Part of a small language model's weights.
Size: 13 layers, vocabulary 4096.
Architecture: learned positions, biases, tied embeddings.
Training: 159M tokens, 9711 steps.
MLP neurons of a small language model. Each row is named by its layer, matrix (down: output weights) and neuron, and shows model dimensions 64-191. Each number is 128 + 24 x the weight over its row's rms, rounded and kept within 0 to 255. Numbers have three digits each.
A block is one neuron, or neurons of one layer that tend to fire together. After each block is what it responds to, as a language model described it from the Wikipedia text at the highest values.

L7.down262:128134107130115122140107162115115117122093083180126103111150146122130095117099105128167131134116095143132150136115101097124154111174082141107141147130102134163130168144150152115140134121121132170108132133133124138112122125095132152131131117120122098123161104110093168105091111103142096143116115105141108125129151126138110104083176142153165160092162134126097136154132080145169137150124
L7.down358:174108130146145098174151141106096104127098076107157116065127114195133124134159133159111122114145114136155096107117142085169126119136139127134159132169091138163141154111103110137156140137100091161121120084171111133157095132130147110158144145175162097118153154091094116156130080125108129145127118131145151091111147109101104133112115117101146118118088138135138167102106096104093111121127
L7.down400:094138149167107131144111110163154066120136147124132099136100127148106104136123157144092123105169132162130112118106108146141140138139156121149152118111161140157147145165144078117144136095115126115143140127129107098111131187141128122117114172132128132165066094129085102134157126160121158175151126155167150107143118159104081139097083134120132136191088164107123101150143141150129097148165
L7.down640:113126116126140116095152116102097136117135130169110095151093110134110104143075116155145110148132095096126116141101135092148131116124142115148130187178155143127130142108162120166142146108116115125118113127101089146119117127077172152102116132132146132154163110156095138159147136126107118114145120110123119131092136171113134127101109171140102122123112114113131122114115123141124150149121
Responds to: Token after numbers

L9.down183:110131096134124107096140127163119124132112140077139190122136141144143120113129114160129146094144147150117099129100149116125111091173098143134147089120155145104118100101105119119112106135115167088172156130151137097136153143167151137130152094110107170092114116113141135127150172156138076176086135130135118140072200129148133131140123154096132116130146109083106109112124178154157120115115
L9.down263:163091087115200102110142136122159130154105118143173119151120145124173115125123110148138139130097139154131106113144140139099094121150146104085076104105071109139141085110118125111100136150149144206114134102127118090152129147118130107122135131169133109126119138159125133157204141106125135127119125126138125140113114116128107139139172143150113134127165128089117122175154138123108110165110
Responds to: Inside multiword proper names

L5.down193:126126139139171090144124122111132142131149129150085120129111127141172135109129189084099105125152123138136122166172105112125166116157126104111128082137125106133114109141149103123157170121116125142098146114168142108118114180155136172105130141138099121151146110109156147121075140133099125195171124117124108137110144091139131157136138127135142165151115114104114139089110150149094141092135
L5.down295:138121137105146143144091173135161141093129153103105124149092139131141112118185120117112131124132078170157127122109124134134107126097069101092140109082091127117142158115110114163123090179151125140152164149109130168111102114140117132099088128166128125108135119151159132149118118172130162136171073135156144103138110166140128158131129130106149113120123142146128157143129154097139111121138
L5.down347:115118105121128084145142129075145105118118126178121112128116128140126100104168143123146121121105121104117135114165167136140114113155172137112128102101129144117145100127132126151103140140167149172137138056100130095169127190138110188119132179105119101166153126117128119147105110146098129122177149132108141105159115105127136074115114129138117136140103111126114105099136133147129106192115
L5.down372:152113123125108132106113086117108164130133198141152101069145091150096124129121113158164154142156148134117104149097138131100154130128181179142109126129124135096129119133141144105083150099119147124104156144106120142122104136095102103105190145058105119091150115122145149124137126148093126122145099121131109135113142175114138098167094140112154135115158161114138096126119098104132123097186
L5.down463:092109130110140086159098117124108124080129159186117099182136155124101122123147120125134152158119164173172096142109120136120139149154118132125128071104133101119113167120204157145122140128168143153114143104155096107158158143114143119147080153128140113144141086142130093102109141087116136150141175117121077106129109112098143151146104161143126110122123125136110130105119139143120151126123
L5.down589:097115125126148133141110095084138121116123124120148122162113105125158150161161124166165122096123121086147109173101143137166125174152136119118129096108133093091127131102155149127138133159137105169121159157053120132132113155156089176105113105152119106166157100126133120139176137160131139138098118107134153124123122113092172146132093128128137138123094143139169142103129131171117121151095
L5.down612:134143127125111130136129125130132140151139143146143146137099099157136137117166133161146115105106092108130152099122114133160107134161106114151130122133119122102111092052118075097161131150135137125140154134109122155118094113152103160094130139137141163180147153108109145133110097163137162149120120144164135163173093091126154145114098080117100132133107131140169107112141129156192106097124
L5.down621:103099131111136106163095153124107158070087140137139099131131078128154116157142130123089167141150105122114100132146125131154135116095144158124147132129148117156119123143149108100125110119122120167111158120067108102131179132125166135137126139150123099137161114151113154174111160159117112148171158126135140149117136101121130094115119133141143155133116114134112157119098114078092171106124
Responds to: Place-name ending pieces

L9.down307:129127157124103091129128108131115136091115113137137141139111095129089098160189135100134127160145124132144172099094113109135120105103107172112116156119086109149169135116131143102149123125107148134112104075080111155087158150140141124157087132114105130136152128122113133139140211114129148151153108144129123104164162142125111098129144127111119123091126128113124098130176130114125162129099
L9.down466:146099122134104164140143139164100088143150154119179129099134143132128142133082135127137155096102133172107124114119111106109133152110124110147178107124089128136156119091143133116098129135111112121104137119087126189125138140118120121134128111120100156132118151152080092114136145117116119096119085112143150096167145153137173167113134153110135109130136145128105130090108113089139143141165
Responds to: Table cells, s- word pieces

L9.down120:110182122114107107130141135152144096134090103123109144102127135107128151087099111100114150119143128146112140116119128143125114132118105125099103064090105109138131140125130143087096084163121189106131170123179124106136135148145124124109130131150157149127065119120137164094098138133121184103121114156091104126103097182125131157141183163145108141145109158138121095133149141143152112136152
L9.down341:128131138172133120137112136129117043120075120154161100096121163096126131127113145134157161148129134148089136144097122133129124154147101147104153110093157114115134141143138108217115133152106134109119164133119148138109102147137161123108114129142118106124109080123126129153140083124131150168172135124061155144106119128124127082142105148161154123103140139102145118116083112140119145123187
Responds to: Proper-name final pieces

L9.down489:164131119134148147128111153167156120119153108093151120142131084165128104145150091145093126134128154100077163095122164153102130120129107137187113117160106144143152133137177200114116094127145110130136122121106144047145145126063112103137138153082124120141118115054156129106148122127141111143175129087152093115114119151121120136136153149113146136165118118149151136117098113104141105113173
L9.down751:174154121148110114153122128108146123121142113175131147126146099103178130153118097086068122118156120112145126102145102140154112121147128139062151123130119150128158079123157114157131183118114123100136150146110133176123090111127154111177152136156136123152117098193155152160122171153132168168116140151168157097139137152117131166111142131109156143109148115108102085086108128121135158124157
Responds to: Space before date day

L5.down23:166120108180122151131143109128155114173184139131102118109108103131124169122130103092147143100134128099115145136136145113072068124149095134114141116119151088142151136127113145123130171119134109134122161131141129113136098132122132135110120145120135117114151150112142153148125124105131165110138079121161097103125126147125125155073110125161137123116113129166171111125116131153149149127093
L5.down200:129136141106141132119115164118113122121117094111145121101149127128125185119049169140119155140131136131111129133134137108109162100098131096129136101106166127131130113139148125147142104112140135114151142142147096086127112137123180118128104125146147111140150132156105133124085112157165164113189157116137149134161112107099147062142119140115165178104164163108118114128092139160149137135160
L5.down222:106145141093103149158134116121141092131126135114057180126147124161119123097133097123133117089145166153153140119124107118141101125137148123110118129103122131160086127126108124144104120133141132074138113133098132131150164101140096122138156135155080068142101165103113135106141119107118126113132110127144140160149107143161095128143086152143125115084145146161140139154136134136140141141108
L5.down251:124081130122132129116159123130109093132119129162119149135148138102095152105159149101112137159046135121106150132109113104084146069112142086118118134147149104087119137155103096110161109162072146136109149070109132134122154114157118138134133132094154105137124130153111115093132189133135165140143141118141159135134115150128130093168083140159134122187166161107148119108181118099157098085142
L5.down270:113116139129097147155139104087061175126160115090115112114150115127108123133179157162139114189140151166080100138113099119102083101106104125152120126141132106158116107134143182097136106098135165116084107136135129132137164098169106143129151117141125154163121187153117104077124154109150134112151174097112138136129134098153136150115135153111114141161142111114182140124098082158121109100144
L5.down346:141129133104116153112112119076111078114133155094114134103152140126094125141104154134133142134082117183150141136110166091145130089112131108157141187116159150150133128116156150137141104115113113131110119173101123126173104139152127127112169131119081066102126146161146100159139105088147132136111085163106140134149127120143116142117131119142127091151136150141138162149111133124133174130180
L5.down543:126113097118121117140119166115126186125103100106109102138106146110111178099125117109122127156132136127053148131137131161127124160075115141113133110139149152145130135160136104102131128115181132125144151157157130089093136136104149104131180127180119177136162138101125125167123163179142113148114150125130142152061128110171126138161137149141110159151135129129122116127135081132117105086116
L5.down634:143096106122149088129092117109129116139116132121133127124117154140135139146137171182168130156117101137181141132120077100128122121140113119110104146100143126127173179119122144108122115116181121137141117113063121122125145139144124159126089123122092121147150114176153158133131127166093115131149151087138149093135150134128102070131132150145121136083145132133175148161155084104113168128154
Responds to: Statistical/infobox boilerplate tokens

L5.down49:142139118167114125122109143170125136151152137098133119122115094119092129153176093148118122133127146090142089155133121140151121119158148145119115161140138171174125130155137143149089099144091118114125127135119120140129117097135107154083127127134169083141144128106147175124123130164175141091114079116082099095137163156109099129123110132100142125129128122139144095155117148159156109131156
L5.down77:114123153135126152125115125141140133120143147098153106127122154164126154113130118173169128105107169125153139140151131111121167123117187122165121137097145085148140113125143096082167144117119117153133086137160122173109158154115101117134146137103097143120126126127100127129125110143144132103112136093177103092141116112086091090147131113091105163087112103101105131084132130104116109193123
L5.down174:205154128116073126125128137103113129128136122109114131107114096101124113112167120112114135107127175114131127148116119098189091143123137183086137158135116133124135100114151138132159099129132163114123111094115073131132166130164148123151088128132138129124105118149133133132117106136129117136123122085174109144169162148081132115108146092126135152102103164185131112127134088131125135139108
L5.down319:154102099112105133196151092127101126106123133133118124119118118156149127162118108143147129165143082088141110103150094145141115125158101099151136139125106139136143119112141144086133160095096145154106099105099131095138147118125121120127105160117124117136156133175159149183113124097196085149127121098135128110122153157138130111131136120153113126149143131119097129097141095118128136172168
L5.down392:126120076179107111126154100128112141110170128120138073088166127155133164098155136148115133129132099144094093098114121125162109125160163124144148151145113104172113118135136119114157139100158145093120106148151137086117114112143123149132148147166127135151118127130129084146131089092179122125154179123148131105135126129133115120047123126099118179136149148146105148100119101113107124100155
L5.down451:136138104107115133075114085134115154154152081129124146155097116160094129116135136147158111154135130113116124087137151110148162144148151115138153120108173137196095100105199105127148135119150131105147090155120144122082104139138148143121125126109095101106145125096128116122092145146169113126161127123111134143136118093116165129153138128144143119130100107108115112097121103112108123152093
L5.down579:125135139111139103086091109096119142146134159092134129180133160106153102112148129141164140124142136133126118102149111123124160108148105178092183182091129126113115164132162161115076114160128143121121152122165141168170149140146082120146121088102146144130142149119138122090103161122139114107128148087156088153123096142127123102095084190124109128082115146133118127134084151132102134121117
L5.down740:174138105148101143111126143135132157094133092178107136115090056082116119150114102116150106135141139120129113109109105117129126108136138166140103127109135123144129154152143149117128138139139133136106091162164123100109144093133085093126116121158109183078166090110144170157151163151115135184092137121123193138162113185097129164152140098120130084141121127137141144116156135124130108101095
Responds to: Connectors inside compound names

L7.down203:149137159094148080122135134111131150116096082109117117177142179133127075138125121098180126137074141105122112139127189118085174120117109132119134114129120133135135128138170118167133124091163153143148119137136106145179136116137149109142130148145082147141106146119106118120155106119125103125111080090105109150155152147144134138098135145073143139125094110093115171156124136145131153099112
L7.down418:122170122089113121139134141122113119180176127120094129128141107138119130135132105117144133161118156155139154144112137103144128140103111099147129121119109149156138130156093149083075114149200142117172105148130125148138144107122126132120104114085133135178133106164149147150173101119088085148179135167141159154110124095162140131146100135115132092122173089104150129099142110124149131126074
L7.down679:156112144131086152171153090110150164148116152126172149123129134128099109162147105147152164111100133122116150147154132151099154123102129111146186105142095154122106172089084101120138155134124162125126140106099140144116107082106121128110147151145126126126105114142073136113068132151126156086158124097110131148111128112154174145127152139090148107142160157110095166157117106121080117141126
L7.down694:137141197099114131124148142117119127129130099112108124141145176116097135075131122158110112158154160093104155112125128122085126104115127093162094149122167120111105137153090154170132081141146159101150169192108147130112102152095119110117088132091131160146079150163140105170130147138098123125105092106113130123130154137136096141128143131139128130070117175115116122126136139119171078110156
Responds to: Infobox field tokens

L5.down73:139118150147135132114108189162122096134109130106097130131093128122068166097138132150151149151155088174117161129115104128177167093138144098150127135089123128086121135118104143107105090137140113107158107102123121126140107109119150113154089107132138145123083108092157129084131082120156139112150112144111135150118117133131163125143153161114167126142134155154126090154116116103103121189126
L5.down237:110101095153126134124134093111140106113132147161139140117093083160104150131133127071144098137106141122117142111139141188163115135097116171152188120126158130167132143082152080122151119131100104130141141141137099148095100125109120169136125174118147124122167086159104109137126109151141113146128142111190113086150116129110122108130092118179143147124096081143142125096148165149114157102076
L5.down383:093138156127142153158146164120120118155142112134122130127141105119136091102151162110110168127085116158126120125148140082118131156129109136119170123132093130165123106132149094164141160115133135101146119153135116116157117146167125106153063111095151122118118119106132134101148107064124125109158121086147140131110136120120160142168125139169085115168111136095140176099132091172081126173130
L5.down398:144084140184125142144123132161134125134131120166136127144168148140119100150127068118142143116127086136109110134137118076162145149128146131114163159139133111102111111138139170111094136086113113119129107049165151122120141156142125117116068095144131133116122101127138099107143079102140098161163172127120145128139110083173137116131176096126145121141155093126133133118121131133187133108120
L5.down601:146144106143142158141143181108109115109094123135100145078100118123181155136121089164124140111154108098130124157128092162135124072149160127152131135138062128135144114140127139139145128091122122133120094113110138121142108119149094078158134096128101175131133115088175122137153099111144165096132135157152141125152088140132164142138145129094190137119118134152130148113119094115153124109150
L5.down605:128150146138112077137101166132121067108123159181125111116107126110118131112098131117121100130116134136138102139132136130121125113069131132149111110125147177089133103171143179144112111118134130138107122118090127121171132093080096123138102114160142130115114140122130082099141142141177122140109052136105122112115103101105151106127122129122138117136107146132172108146148118155186100105116
L5.down628:157097129120180147140115134122141136126106123106111155090150129146123136146103137165084133147156127132113132131122056087123141085097122120129141125132147120152175173101112192139124098101132080155123077149141121139133119123129141120154138110099115147155093118174141131149142069128146133118196142149103156099140095160101116169116104142130140130134090158126134129150118097128105122102111
L5.down680:106127136125097133158108140165139106118150117125171107148141152168138133105090137142122071148099134079106152144107109133177116105138137105166116125115117158076150105163073109125096123146141146138110159142124119120088156143120144152095095124090137097145131148136181155123134104117175099055187147084166117095161150127151150099157118140158133120124153142105127104115108126138150121112109
Responds to: Abbreviation periods after initials

L5.down8:116141140096147094092147099153162150147127110104109123091126077081130176140135136113150138137106132073173159083140140136128098147134154101179123107128157100131119155101180131128132108118133102154118102159145168124128147121114175106111148179129139111090130110092105073151153129087143077144152150123137137123120154128144105132111157088115143137125121107154138159160140084133129136131140
L5.down28:143168106102175118146126174153169130108116061084146138154129069169149161153118132165099144133155138117120119154164115117125146123147099152166116108142110114118129122134100118125144168140172147113132048111119135104093139178076114154153123111113146106126125159096128095097137101134118110141164124085089094132132112172069119121108135086118130148140127135099136141133163094185149149116109
L5.down157:122113146099133115137124126109110146113124159103108146177153136128152117135097078137161105115116150090174149137138098113125159168137106107153106087113089089132157156124122106113170114102128143120128194162122134085128139125132154099128155098089133127082137120148130103171155132120111117184165124108122095103143111130121161139090088120099128154087078117107118091147159145172084137177115
L5.down214:130154117151108099113131102121106120134115151104155138158108133124160113128119127148123116091143101083140133118147174121116152131102147094147160104134099100140148078112117162102136151171130170165173161155162076126095118127078138128160149112099153155126105167143099094147134107147115132133141163137088179095118155129169119122114137117116129122113176093125134112124147153093099148157163
L5.down221:133134096147164143116152083134119137109089130181163141144128113121130124134099125151136126118111153142115150151124112150151118103150107078120119094096155137099150196141137120121072068145118152150134155110099159128102175124068164173131134116163135105122084107105148139144162130120137100165120137089118126127116112080114113116133110134108140157151139140102111129099156107131148141139121
L5.down281:134097129098121130150142131089127112112113147122149116097102070119162159126128142114135117138130106133158147122149107113163101136098133125155138102116142094118115136128096068102105133137131133107178109094122130116155167076138115107164181152139155129131158071131101107151134115123152133139127124139177112116158139102108135108115146080087134163119139149148134135161114135129155135109130
L5.down321:142137113129133157133118129129107152107091124157133160105122123107133181134085107127118097105120087137156112145134071142144067110054143088126105144117126135116107133136116133133147092162168132113160139128107133128163094087124115108114116142134098112149094153129119143165121121113114156120133078142092124129118103155129107179128087098144130087150163129132123130139080094111115076130173
L5.down381:064088111144137151155133141124135124101105136122172118171130101100149141136146145144100156100122101131140133122134136150097082119119115159135180118129144127124147135123150118131162150142127152144134128115103133080142136146130162129099135106118131112176148119153102106127106129118128120163130128117095140150153132127151117104129162161130105139117104157109134136117128130128110135094086
Responds to: Table pipes and institutional of

L5.down1:177127138120169148143142129108128144158119137124139104106107139094132150119144094117138077104172101145124107087119176090124091144119175152089125153143131152171143137152140096162129132109133118150111117141141125143077134165094103135153125132120100052124112115141134140096136113096115117106131135122121081141127137128089137123112128086131110152124128115122199131107131127127150130134128
L5.down139:137167115138139128144137095099128081125126158110130124094099140095095123152133119136109110074139143123090154080152144139165135102113136080122092134135129148154175134123125137130113102128135146133131143106155158082110136115154150147123127100180091102106079085133124112139126103164106144167164148118145153072114145142110125111109116145120130118163128133106134090114126154101094104152152
L5.down192:115130104087154164152129113146112163101131132112128120116129083119183144142107105157105124113134124125125111108121164131102142099099171170131139147119118137161125138111141134155130102103146107127139129195141116115154119128130132116142123121179139112097124181118068094109108132186097125175120134101102162130117113122142094130119132137138118168117108103109134126138158100130123148136156
L5.down370:087110148128139133130143103142158114115139103134188136147144108174104126120155149117125123115163145142127137157126176111114088136075141088099159126133142154075102124107138170144128149167148111102156088161133159115163126110114111166151126103149122110096063122116144114135152137141096090113148127090086106138077083118111101133136122130134061132112137149118141149143136098157114121134101
L5.down434:102154096137117138127126120135105107083103124119134167108160128136101132125141156188139071110106122131066162121105155082117072109161136099138134135129130159151128138120088104146156167158106169147104162157147133112126175171135118153147117081081105135141123139139143132156112114111163110131110155166154123095162126130121131108138129094117170079142168108168113107128140138140105099135126
L5.down436:145163137114118106128128092139155142151125163126159134117141101117164137141118160130130101135129114127134159110164122082095137181104129067154109113125105109181176145102143139158128168085140101073127131091100137101110111119126137131145098164157075170071106127128131105139098117116135094116149164148114114097167141131109150106136123101130108139160126132121118117155141100113121092149144
L5.down567:185133124083120154100135131118146164114163137127152167104169117130141159129151118192145090144170117131108104126140139097075127086149106087125135120109133165121133152124103137110152159118150141136099105139089118121090150136107094126111156130106119138130097107115104055145133121116065122138145132151097103141133093164155129146139129151108122110084148133133133130109135122152123112143156
L5.down692:163124094096127114146127140120146140138108094148058135172106121182129122133155136105132101146151143140123115112130142124137116122103130127166078153131118144173144189129139101094138120109117096141143113146146139134104142122078099113134140135046092164148161128164142134151151121151174114130086128108160152124156166090149158069120100098154130116102111133153161158167082120142134169112141
Responds to: Infobox separators, complementizer that

L9.down94:125143098103110162116148133120084104136116045159147113091122129130123128131164111153121152131113128162138115167105135175158120102185147148094108126143095127111150099108125172120103131101126114136124141175138110111166141107104131091157111117119122169109093107156119127122138174144121176145157129106126069139100161143130128144134115103157191100108126088122132099131117156167157137132169
L9.down335:119165104148140129104121080142140045112114130159126138123156168145117162139095149130127131150094182104146129091140142072129121144105145129130129132142116121095121112143131144124140139145114178124149101156126063112134125117094182149150114156134087132138115087105077120116144136117119132106127127131106122092124180099177138058180140116125157109133143150143127115166127123150101161119124
Responds to: Predictable mid-word fragments

L7.down75:117110070164122179108104103120095089139127181074118101112127116118133115170114130152128134156112147112103114061135145138140119111141087168095110136105149119149155133138129121112150106136169118129132128108107110153112129105135158152133115132163129178121105086114169166104142121156132172176135131109116147115138128109076095140121117156145132128158102122150128134110113167175150071134113
L7.down264:114096104155157149123112126150114126113138124130127108171128133059185145147131146151152138095118093112119158087122103113099157135088120115147136085136163113083121116121154112147087145119150128124130144122128105129141104104145138178120097119103154113163123102130114158140113107112160172132183180125172142140134138095139127101144176097139129150127077147104109130117095120166136112148114
L7.down577:104148118094114093153120105115127093111090127086145118115125136166127142162115139131100128150139109130092101099120083149163086132146155152100149144148091154126102145145130127140118138090173161142113094098083152099171119138125114171063096107145124131134144172122134140123154139074129112148153178103163159112135191129131144099133166069176145164139143108123119138101127120148119127129140
L7.down602:120128132120090110147147078127131111119143140083128103158149165103169156149125150111151141152172082149115139142156114124125173141157124118109108118118153120107105147169129134065098141141112101142106127128168140068141088101162139132100164123144136151136103092138094161133080115122104124113147133139106108185115111107132141097138121179136101107142133128115161111112119133168115134115126
Responds to: Place-name completions

L7.down1:132118126110107118091129143139114174101139108111114093090111138121108147070170124140087108150141125105111122126122097100122111109137123176100154143131098114127168139119131159167116175105131148153123099137117165135114139164147155146083117148087112089106118153119109124119157121115136112151130128114156158142128143149141089124126172111129158134125136142165096121123144154141127137109159
L7.down284:103103137125132177151126091086121121134147102147096140164140076112181110121160166131127126147172156116112111121111066126105151120131138149178127119129111117144123088122172130132122130134168141143088157115151108064108143084100130101093157139109108111104129108175162100119144119121119150153100161139125090098173145134135128126153126134142115091151126115143142198119102107124106124141100
L7.down430:086142157129143132100121109107097185118111145096149121155168122151132116138134117104165115186122134122124123154185100113136151110146105105143131155101112108141135083110154098152137126139152141102117105061097131152156153120125128128126087074155125105147118130165104145114145114131109147138104179180160101129120117103099118148119121138104114141183121136142145135099109105145125120098124
L7.down513:126178099163122160149092146106120088138145135126087128100102097111136082119125153089131095138134104131166146101072118128139106150150124130131171105131100132176143112176118126122114091126123154152065105090109126143127102114144115106109115105119135125128145114100109105091133105087127129143150164187162146146133169140121115129135189132116142148104102124171106132072120141150119147127148
Responds to: Split word-piece after s

L7.down191:104167121134133120136114119159151147110104123153087125127133136134157073117138093136130159134130130100109112114148109124154102139138125111156085094141084148074118162148137122160134142153120122138114074110117114124118111154139140171138088150122116143120084129131123111145123110118123122185151198113089127130165170109169152131144150121123104114125131087147073113153154132138123118128141
L7.down385:134168107117139146134116147107130113138115102124079120144108114110134140140120100129120126121158101100110133124167142120136122126106072084127131172149146141147141131150138182114187181116146120160144110090070091129122177138137107148140125152141127131157103166146159146104125131159083135117124156111117110144104077138165102147129064139132157136147121159088153154135140070125094118138109
L7.down421:141162103100090119093109113125088101112110135124098113123127114128117105080116088151113151127120135141083123119144141083155122071102120145124128122165097153164134164125102132153139101129163145125140123167119141084120113143152098164131123134135109143130130140127144154108112129093123109114184108112116086136118124119189138105165155146110145144118136111126098117160153123115087109085126
L7.down598:150161111111110091160139135110120060071107122168128115109129088103142167122147158168149132127170110119152146103125157134136128115096147184120133132158131155158111132095125133155099131102139154123119106133120109110147105140111118082098117111143120174146137146076127119142132136163177135122103127065144157133133116136135129147081135128130120157116141148088120137112098128085104131102093
Responds to: Final number and word pieces

L9.down161:125133145159137087131087137094143186146105114107090099145148135165118169113144116132132134114125141158075127163134136113137110129127107108125144150144185127139143145109157129115087108106126146121084119130144135093111127120121149144066098122115095131157160146095145150126137094096143124127136123136157168130130139119121110128139127128168132135175134131173098124123128133176143093118080
L9.down348:137123103131123120123137134137166088115106162115102155166122130100178127124125099139097194117148114106088106131185157144099114093135048153109107123156131148103139161159138116097142137106172150114122157144111132143140091133120125128131128114164127149093134117103171136144139108120120130102117095122145091178151105130149107132142108124131160135165167104133098122116124116072132160120131
Responds to: Mid-number digit continuation

L7.down221:148129143124126133142148123122096180151167176144150128113130123134150125104146140162143173140126124131137115116164067108069114106091147136156129144126048130124145129126131076105142154147124141124084113137102115089072146136131119130154167118119116114190102122133150137127099173131130120158089136136112127158124107123147097113138185128142135149116132162125100171097136096085095152132107
L7.down362:117123119163130132115126178118079118154070110110114109130162125162140134168106126075129123146146148135090154101124173107121136114103135163133137167100125146139104142122190126122112113141153132131120131139137087138130086175160137124169102131160080138150163071121176118077170127129137102106131118113141135141129141141092092134156134099129138164093137125120118160152145129131144166129103
L7.down714:112124109110134135144150147081115080114118066105112073099123136133129090137155146121122105111154149139109135139108131119172156132128112141118103134166166125148132094107111152147160164080110167120156143165112139152129141064108162108151104124110146138149158117130116144130143132165141158123110053124138155140173133133117128123126159111195133160144100154149074123101117145116142136088156
L7.down740:118163166102192139126090130103131083113129089137139138155115104160138119165110090147104132132115090113151182148135111122152164134123113149113108134079134142136166134111115105128103119130119148131143130112131151112149121116173176172146081155140112139121158076162085132160129173115112150115170135092170131106156150102115111128142166099131137099128160125161158130124138126102111145172119
Responds to: Year century prefixes